{"d_mlp": 1024, "rope_fraction": 0.25, "init_std_o": 0.00548, "warmup_steps": 200, "train_tokens": 483500000}
MLP neurons of a small language model. Each row is named by its layer, matrix (gate and up: input weights; down: output weights) and neuron, and shows model dimensions 48-303. Each number is 500 + 50 x the weight over its row's rms, rounded and kept within 0 to 999. Numbers have three digits each. A neuron's up and down rows have the sign that makes its largest values positive.
Before each neuron's rows, "fires on" lists the tokens most often at its 100 highest values on Wikipedia text that the model never trained on.

fires on: " \"", " Out"
L5.gate851:473579515524470523487503566396543472526489473507433520463473493480499523493482494531418533508594509546490458544518455532536568496502404502549537556493509463501442485463425414561465478533479562496538499516461509570437507477476556533523447565480444485468511549406436536496452539524556433451511462501565538482541537503533527464533520601516477523427629564447429560477447550558552451539533476459552602492463511528529402567558513443489556474562491503460559492608454491567473615575612446498455472502480392450501525454456551429486489477396490464645525576505455381479486494525473487488487556427526585522509455536409453450494442464515471501541584445425491586501506451564453459484457556506500521483517518503550484575424511479465419485504551526526570511401518535510565458442629532
L5.up851:500392477449517493477542524611561487517552434466474442476470470530510518434479412574537411499522516446561384522569497465549574569401478569416603473488502475519565537503470470487460537493437487449664437530516479454460531501477470499496493507524468543522481475552486515455566564495530562480532433505475453466424560550540525512531541548439558542523531526562543559466545555540426539530528488437441459475510490449499526398516467462517549510418553545552572476522563530509558399566581553501451497506407383635419494541415457442560427543514439490467475541469546516508458490438465492467546439470506559520525478515535499604413552418461406510456527563409581450493517504601461583477498426452616522450547527498560477556421430403494514484488447510475492513518554493630460538459514503
L5.down851:396469504503636501417552505564438470488470512528443489554573511497459376444475530497593553522477559506453436524527546409556503499500516446483490549532515505487537528465465397512516537467514508473521437472572536563467506551381467553507478569475433471480460569566499553520530411363440495556439512361417474386582583491489494445575505579582485466511491565516584532455565503440499524444423583516607573559430515451440470582568630524409459501482508422605519479566418492535486487513490476482499518558438475541534514474512512496431528555526554558459531481398600471553567520460490434550480573490488486537533419529550509531358357537494513463493446474423624549482456434559538519475540473531532554432491531523507483512501502486463485502543478556502483559456512545525554469537498450

fires on: " re", "1", "4", "0", "3", "2"
L2.gate579:531575538450549452547567388393433463554509485592577468563558572512448437466516426513456473538500469511577553453491506424549519492515528467541456449472512585504460540475495403360513493435521601605540575508475637557545528505465513376471496425448406533484567397407551553497444437446559528556458416493510492544442477540547555493454562522441489485497532478540532526495527453522488579537484564502400440512541530573458508569555605466482478610411510469533500468469548461466452533513519467504450492582478502442469543455534420493538436500555489473480588461481454518562523522420517475530571438515507462461558413577503487486559529618488477459445492469484515481461467547481490527459484472489490578449534502474482483433518513457508455472475526469453497463467561537527451468543560440
L2.up579:567461444432443571587429480519427477497508514414454594481555579410619479547473480397408437394418469436495554536510554569514495477553464508619522444522506461533420490472516509458523546570398463508507496516507536500534611500530468486496494495438537497415518514490409514500427563551507524564487518450535492491501499544430524535445461470499523437599539549499488487487411480553442455550444479437547563508473452427518532511539529511512496629467483588494481523477520504541507430520549478540529592510543540549446476525515520538523432510500513541499556538583515519436513413398415471481541563462507445453512490547569493402570516571495526507465466500555570449522439512634508403579605578461480513477473504436593490456463450499461422488461517464543496493569552424447515427517408488
L2.down579:511487459453531522585511594511564427542547545533499410478450455519387439590496386530466509517576502461450461447508447446388513439509549471498485481540508543481559483467376471513573489449402481467490510512420538463532592556454456540474603533508452526465473471447552445482641576479516519552467527489475530436497512500519459456430522579551426526501473498601602459598494630461495512506513523450516519409545524488485501530473491489434510527513577537580521532568510503488364545475551439501505493465644463568525551541506566520515491480494452535470590498490478492445568599434568472555544452514579514483639418560428500505448497477446491475486528492587518497604500532472496534450478491538487410462441510544456496476551377508501499429569494472524426436430566499419566488546443497

fires on: ":", "'s", " de", " his", " their", " Their"
L5.gate900:566439456606511498456522486552390515465529526468489548501510372514525574528519445518551565453462589477483480506550473499424474579522479551472424564445452473450490473537477477452464493508592531567460548512502528506468465387555483533512478451451462504466479530452521549528526497524414606525497490535512569442536555520535377658462492524558586407529500564498455506392442473456519457560562549534542433449525524534515493398586446544545535517487541520564520475581482471493499595493397532446482465460514491497424458428415480560481532554509558486426557551616517535473455513426519492538555515506556554479512544509502496487517579503501486458460455463456552473529380491540414460465443465539437398517530518411472395562467525564573511485429435570458464473491490508552540491457453476
L5.up900:479487508493432530494427519473580495495458501579479529419511478453360414545446532576539501516524402445541437501441455521512517513496524477562609541542484530486420456623394475515547434521544415455566550512488525509562537506542458471541483487442581476541444518459498487497561585580380563531543529514525516499427486465465512445493513441557456438612507545548422485498518506453457582531474469468421477521522572392486543505497456499523484506578447527534532431436490483460480499507420508443512463547615543510499487460425482454551454518508555503476491487507564426546442526461466524412577516502453466500572499598456492461456478488508462586462580411368585558552411520561541443426478441444430587459587467556487536477496558561552434503503609565408451582444499458600513417439568521
L5.down900:472469516501518498572492405440501516508517479494447480417461577470561519464527447505502508517500433506412544584420552528480474423569499455477403485563487560413485493423531494446552514573501527413492546512542508452495453547422476513498543497438432543531467541468496523432535426556490565554515502537562483559426478416503373489513521567508406472435396487557457491565477483493471476533501516568545536548515551578445444504607512553467507479389500415472451483509548537511562533570459425468532437508551483530498497521483377499421489522442570489504526513496567442432544521447506469523500517526556630497466504404523495446508515524423534549423560460547511482504424550559535508565512475489621461499476506411469454468511536522543507546487493494501530414440536460518510468467541460

fires on: "3"
L2.gate887:527590518587413453497421466479485472605464507429519445537558466416447465535483450430483419500538456520427562478463586446432548422480574434487459563561459541498551482578515549485446435557597567521482468632429522348444487548471506551498527411466506437483557610507529498450507486554507487430549533515484516428519628434531433592523554526489442395482496532425434463435500520501484471460455479510508509427507584457513498621548570537492502540490494466523521548561450509510563527395514475532598506541468531526488497467491349425439572502460586558481501512553475494497448471520474454599495525560521387381503462458574449516548534435507590454574482507479433459497523478515532497510436490542527547420549536490440472541470591499589474565464540520444403555517551516431406530453447547
L2.up887:534555474502414399429505480538464494577540444473463404483575481414405482562499445480521382500535454591481566503571621467538492458493491466465490594433475503509510508538427560508417522584474542482568523512432507411393400453412492493505547471607541494490571519554599485466494449515514526437463464509590532527507536450556440535494560471458471449418509554456519469476455507521523451453500549502514451433507522513551494532563554505603517583480479491529484501588417530507559501469542517611528440557410483586422544577543503418531542484378485550514441521486554508485466499471458377538464549498551378419479448474601475520488507428556579497572512464447512464542497534469582468472464521537480459419540497478372529490517495545527511528435519524522465537515542546359381565522498591
L2.down887:543508476505424507476498552473458522489465491565493539458541503541513469448468481541559439505472448647469507575408500470560521425555526415568486502574490490418530536562476531386466628434542529468456416564501456482479458533514457508535561494538523504476457622573483535484538459439503517445577480457542519376517549459555473595451465441520416475562518589507446512410419464515496475558548446493496524421568453423450568622577472502474442465598428457500487506457581448531502438455481497516511537469470415556492533489478481527502476520543548515485542572467476439578524582575410418567501407517473489508480513466520441457468346501497575506496420555505553432525573521515575437542550574483491511464499474454437419525436508467442337485572470430424470578450587396425397480508479503

fires on: " \""
L5.gate242:493403549583492521549482540373543548434548519487569526487556545450525443506520504528517520524479539467584516429478515491431548442523509485550478520581475519482478532387425401507557458457533444454624586461468482619478463434464447491474535575364416485519486444453443458474458550449638580493513570623584456472458600417501469421506556502404427566404508498498449540488470619449459503562578532521521507510597473378430459455502540463372549463509464472567508545585425593504469453512499569482445482439541504530434461533508491530462484537475473497590523502563519571483394505653447568496495493565442434520513468463528487507461535412447483480417460384518497465471446587509531465432447475530425504577496466526564438496489469549486462474523450556480477489505517545567563534527487437
L5.up242:478622555493551402561489485467532552489563495607596480505582574530539571591547578625525497475546463469394383536496593462482521470510513488476505526479470611447581492417471420476446505496434516474536448523471480455453516548503567569515545514560430527527536480407479490455480501425469496535466469491434481464441485433465489514581447521559515546539507497441449474473464504541502525578482499425534510515525532546515465555451488529562409434524507551481490527552456454450508546502553490506560495467470524386473402485559462509501495500419505472464489524462533457492472505355519458574481474498458584512551520577541514617539498418515487532498456474534537425490498519501435475515569543499476467568520523433448531410480511569516372579446642558447513539560502439580435499454554564
L5.down242:522429503519518441519492585515579504462498487509513515558435486491477532501455451595469405476444461474450424568515536494436479451449481500533566492569533501453460473418565565472447502556415463510566614503437491506491479546538500514548451634484562466541589565614463554452443524547547505484517522510588536552469410479528479510436516505502564442583483499480569441522414502483546522568449464502504537508521506539538420517539522526556486481528505462429509492527478433488482498554487499423484572454529521525494569530455484627543504573541460533410511474533449576436494522473489556489529520456543612513472531428539498537458461521443533532494469521499507435487475460502534497562559493529511488547535483538537503439541492472472430512453534463478586534524463505530522393567494534

fires on: "1", "8", "9", "2", "0", "7"
L5.gate212:509461472557512414510490402536502516492488394555523508451581537412521605524475388512405483499546532488587442554485550425568466446465463520621382471508553476493438503521494391477617513438573469535510543549514519482476538575509576487537510471537486491529481536534500510551525428425550555573430545513481543525475489460550536462570533503453560401479522569533532502550420518610535474464392575487450477547444492572493463429492415542488464443457488486466540472426546473549531592480553428492449454498460501508446579499469529498483506497342499561556492483506573516532466498519556470461543536453529531489499425615491517525494450454518555530439443498493446577526513459546499557513592468487527580542496406501465529535528548546453455439550458593489475488473570468579436492511477497
L5.up212:511498433543501390508531497458458439455580471440530555457516525541540441490476488499439498643567498476522426557469428499543477471495503534570486459401498566534555518460498505549397414508488494548595454564499413464533487402438542475535554554503538362500602526505432461488572459548519541513513574480485473541579393429450514484470507443405569378526468546420541528467486629470504483494436504487519492559463571481484547516426505477499506554526504540500525509513439532458549560485503380509441529525519463431427506460550501533504464507583493440509541527571534467557486463466435445466452412475550508464526469540454532488496436550580438521462484461578464446518406560538517510451540500481520504486533547478541498564607435536468462550437369538460594508439511458528500544454464469
L5.down212:449527449552442469484483474543453446482563547506510556577458552576465479546423499479447501473532525540464442551533462557445422468467616573498426422562391465454484434492508553458506572420524582469468476528470573550522457487530498561484431495501583525490507449430520476526457478570424537462503486501576494557533408500425524518491563465539412460505467455484443485584489448539492486523533469621534521513563535485649452493408469524449525492459489584574615558508376515547519549495494509482427475465564538478438404551506474488483425445487469496550508532456490576569472507407464500413413395485563450507458474527486482520564505454561570476475549457456521502511551447507475497523473583498469595550500536451578592512523508485476450502483496416500451489499447474583516456382560509

fires on: ":", " |"
L2.gate710:524543534453591412547528542471550517497589541472518502547402450492431441478506418524491632479499495536575496446487450504474460434474552454516412448490576485483542537546495500483541484570484436570448638501381538457381398558475466507448460506535490466525522465463526520481555507556493550510528481501549581483487580456589521550464408486526623481490534529327464495489528462595463501475506418452488427530531442523555505452514487498517581507469459520477522513501536509600563495519477426525533494490512480581401381458481477449591496517527546478518521529621529617476476586400400450542514476413553548495458464561502467453513470446594486470421581461388546486530495474501543520409523497522464572543544554566374508379459542457482500426462443496494549481562487541584496434531495509
L2.up710:545486542466466489571509484543471517509614555450533461553414472489436482491477449528459495444551551538521538504522435461418389490541487533546460482513557444465553525548519525509543604498416425552447393571468550544387418626539464509546477536510454520457486506472484483449487550505543516531540612551536464454351581372613498519534456502524482518506508520462487447494592493516475521526592491431496456565551509574571505533480512517549610498486518515493517537480496460483547512574508475514341429541538475502492525431533555437511390504510500493528508582632566497540436598370485460501498424461493576514504450460532512441407463415550481427475543447487463501528485453502575512476504452567424518644517539555433623431478490414529534466386427567409552456476518514523538433538478538
L2.down710:507531390462468585586419476490614637554461448494548444540485472501412528586514452514400491513520451498469439476503556502517516515608484425407479603479486402499471549520682426498497493467567549496496611533578417527501499570539516498469423467489501454501538490448424506597486569503494471493473479525547404484614454472448471502457484533490477418552507455516483446502464541572506513512354490469593466431550547502476536429509455547532511500531493433495534563504452558436432480459438550441592475534604592515485462503533454394504520490550498555461575497509385496408530480490582489466488537563491539438534450555530595505500434523426482501470559495413489494538464499515501527411451549424515545511472547445537495464503559527501476506450421536527583442423492517535456463566534484

fires on: " \""
L5.gate993:517498542486526538452489566430586526550489529583441528446475460487454558573446463517580499497543503501487434495390526491587479416450524532488498527476473521514474512447488517501399552476451499486541578491403515494559520537522525428644462613398544507586612416488427486496598477454490502572532588561501451461493458505475430504482562601446501438467501470413577468463612485555527518502568529443512520481454442467521515515462553537502561543497520421563506412638577545460438524481472579442554513479462465483503570438505479501533527534449507461475516458542417504479501476602519482513497435518553479484494499561472412585509495458507576494504542499454439490557499431458452549519459403435466486495538471518510517415483433561570558460498441462549465613465607468510474513480490548
L5.up993:530509520532506480465425541575488496514468490547530365390492504523510502461541478484504386543551490469529484499517446504427490471495498546467515551524508547435518462463472519459565482566436563450582526473529473532467496463503439548540544562481472390553466513509575613514501474397552475545454602502552447504485462519583496505521511581576511458501450507501586570400422525576434552476474573553426532605507412500488470509469478558550455623554415648530512509501489539506428453438505515496591509429472466507564498405503405362524518459433429480519476483592536521536542515459475514528525414525470644491576531540501560502515479370463489507532467509567531490510415460473429592370553481461487476520385462521580550419507469527558487417534517504490546533482516530590490578491454405
L5.down993:486501533562685457476525502508463541530483489420452455484522539525506444605464418476507479556548506347457491523561482476458528487490539562570474539559466435536638505465505438509521513531553542444510586589473577561489573490484488496608534525478458547452452491543520440536507516475496452559487488497546529516484428549503503442468536423546539468470468579595526403558513486467598444553485523502542522444574522560549522554454539437560535411532435457614509435570479492521479535540525534490454484548492425542557521507534536474494552529481517483548493494490507428518534502555474483526626438433459476594530439513546480475538474506519476454513472507439548504491491475470578557497487564510529475418552493558572449478463523480503518473469515388525463459549554485460486513468535531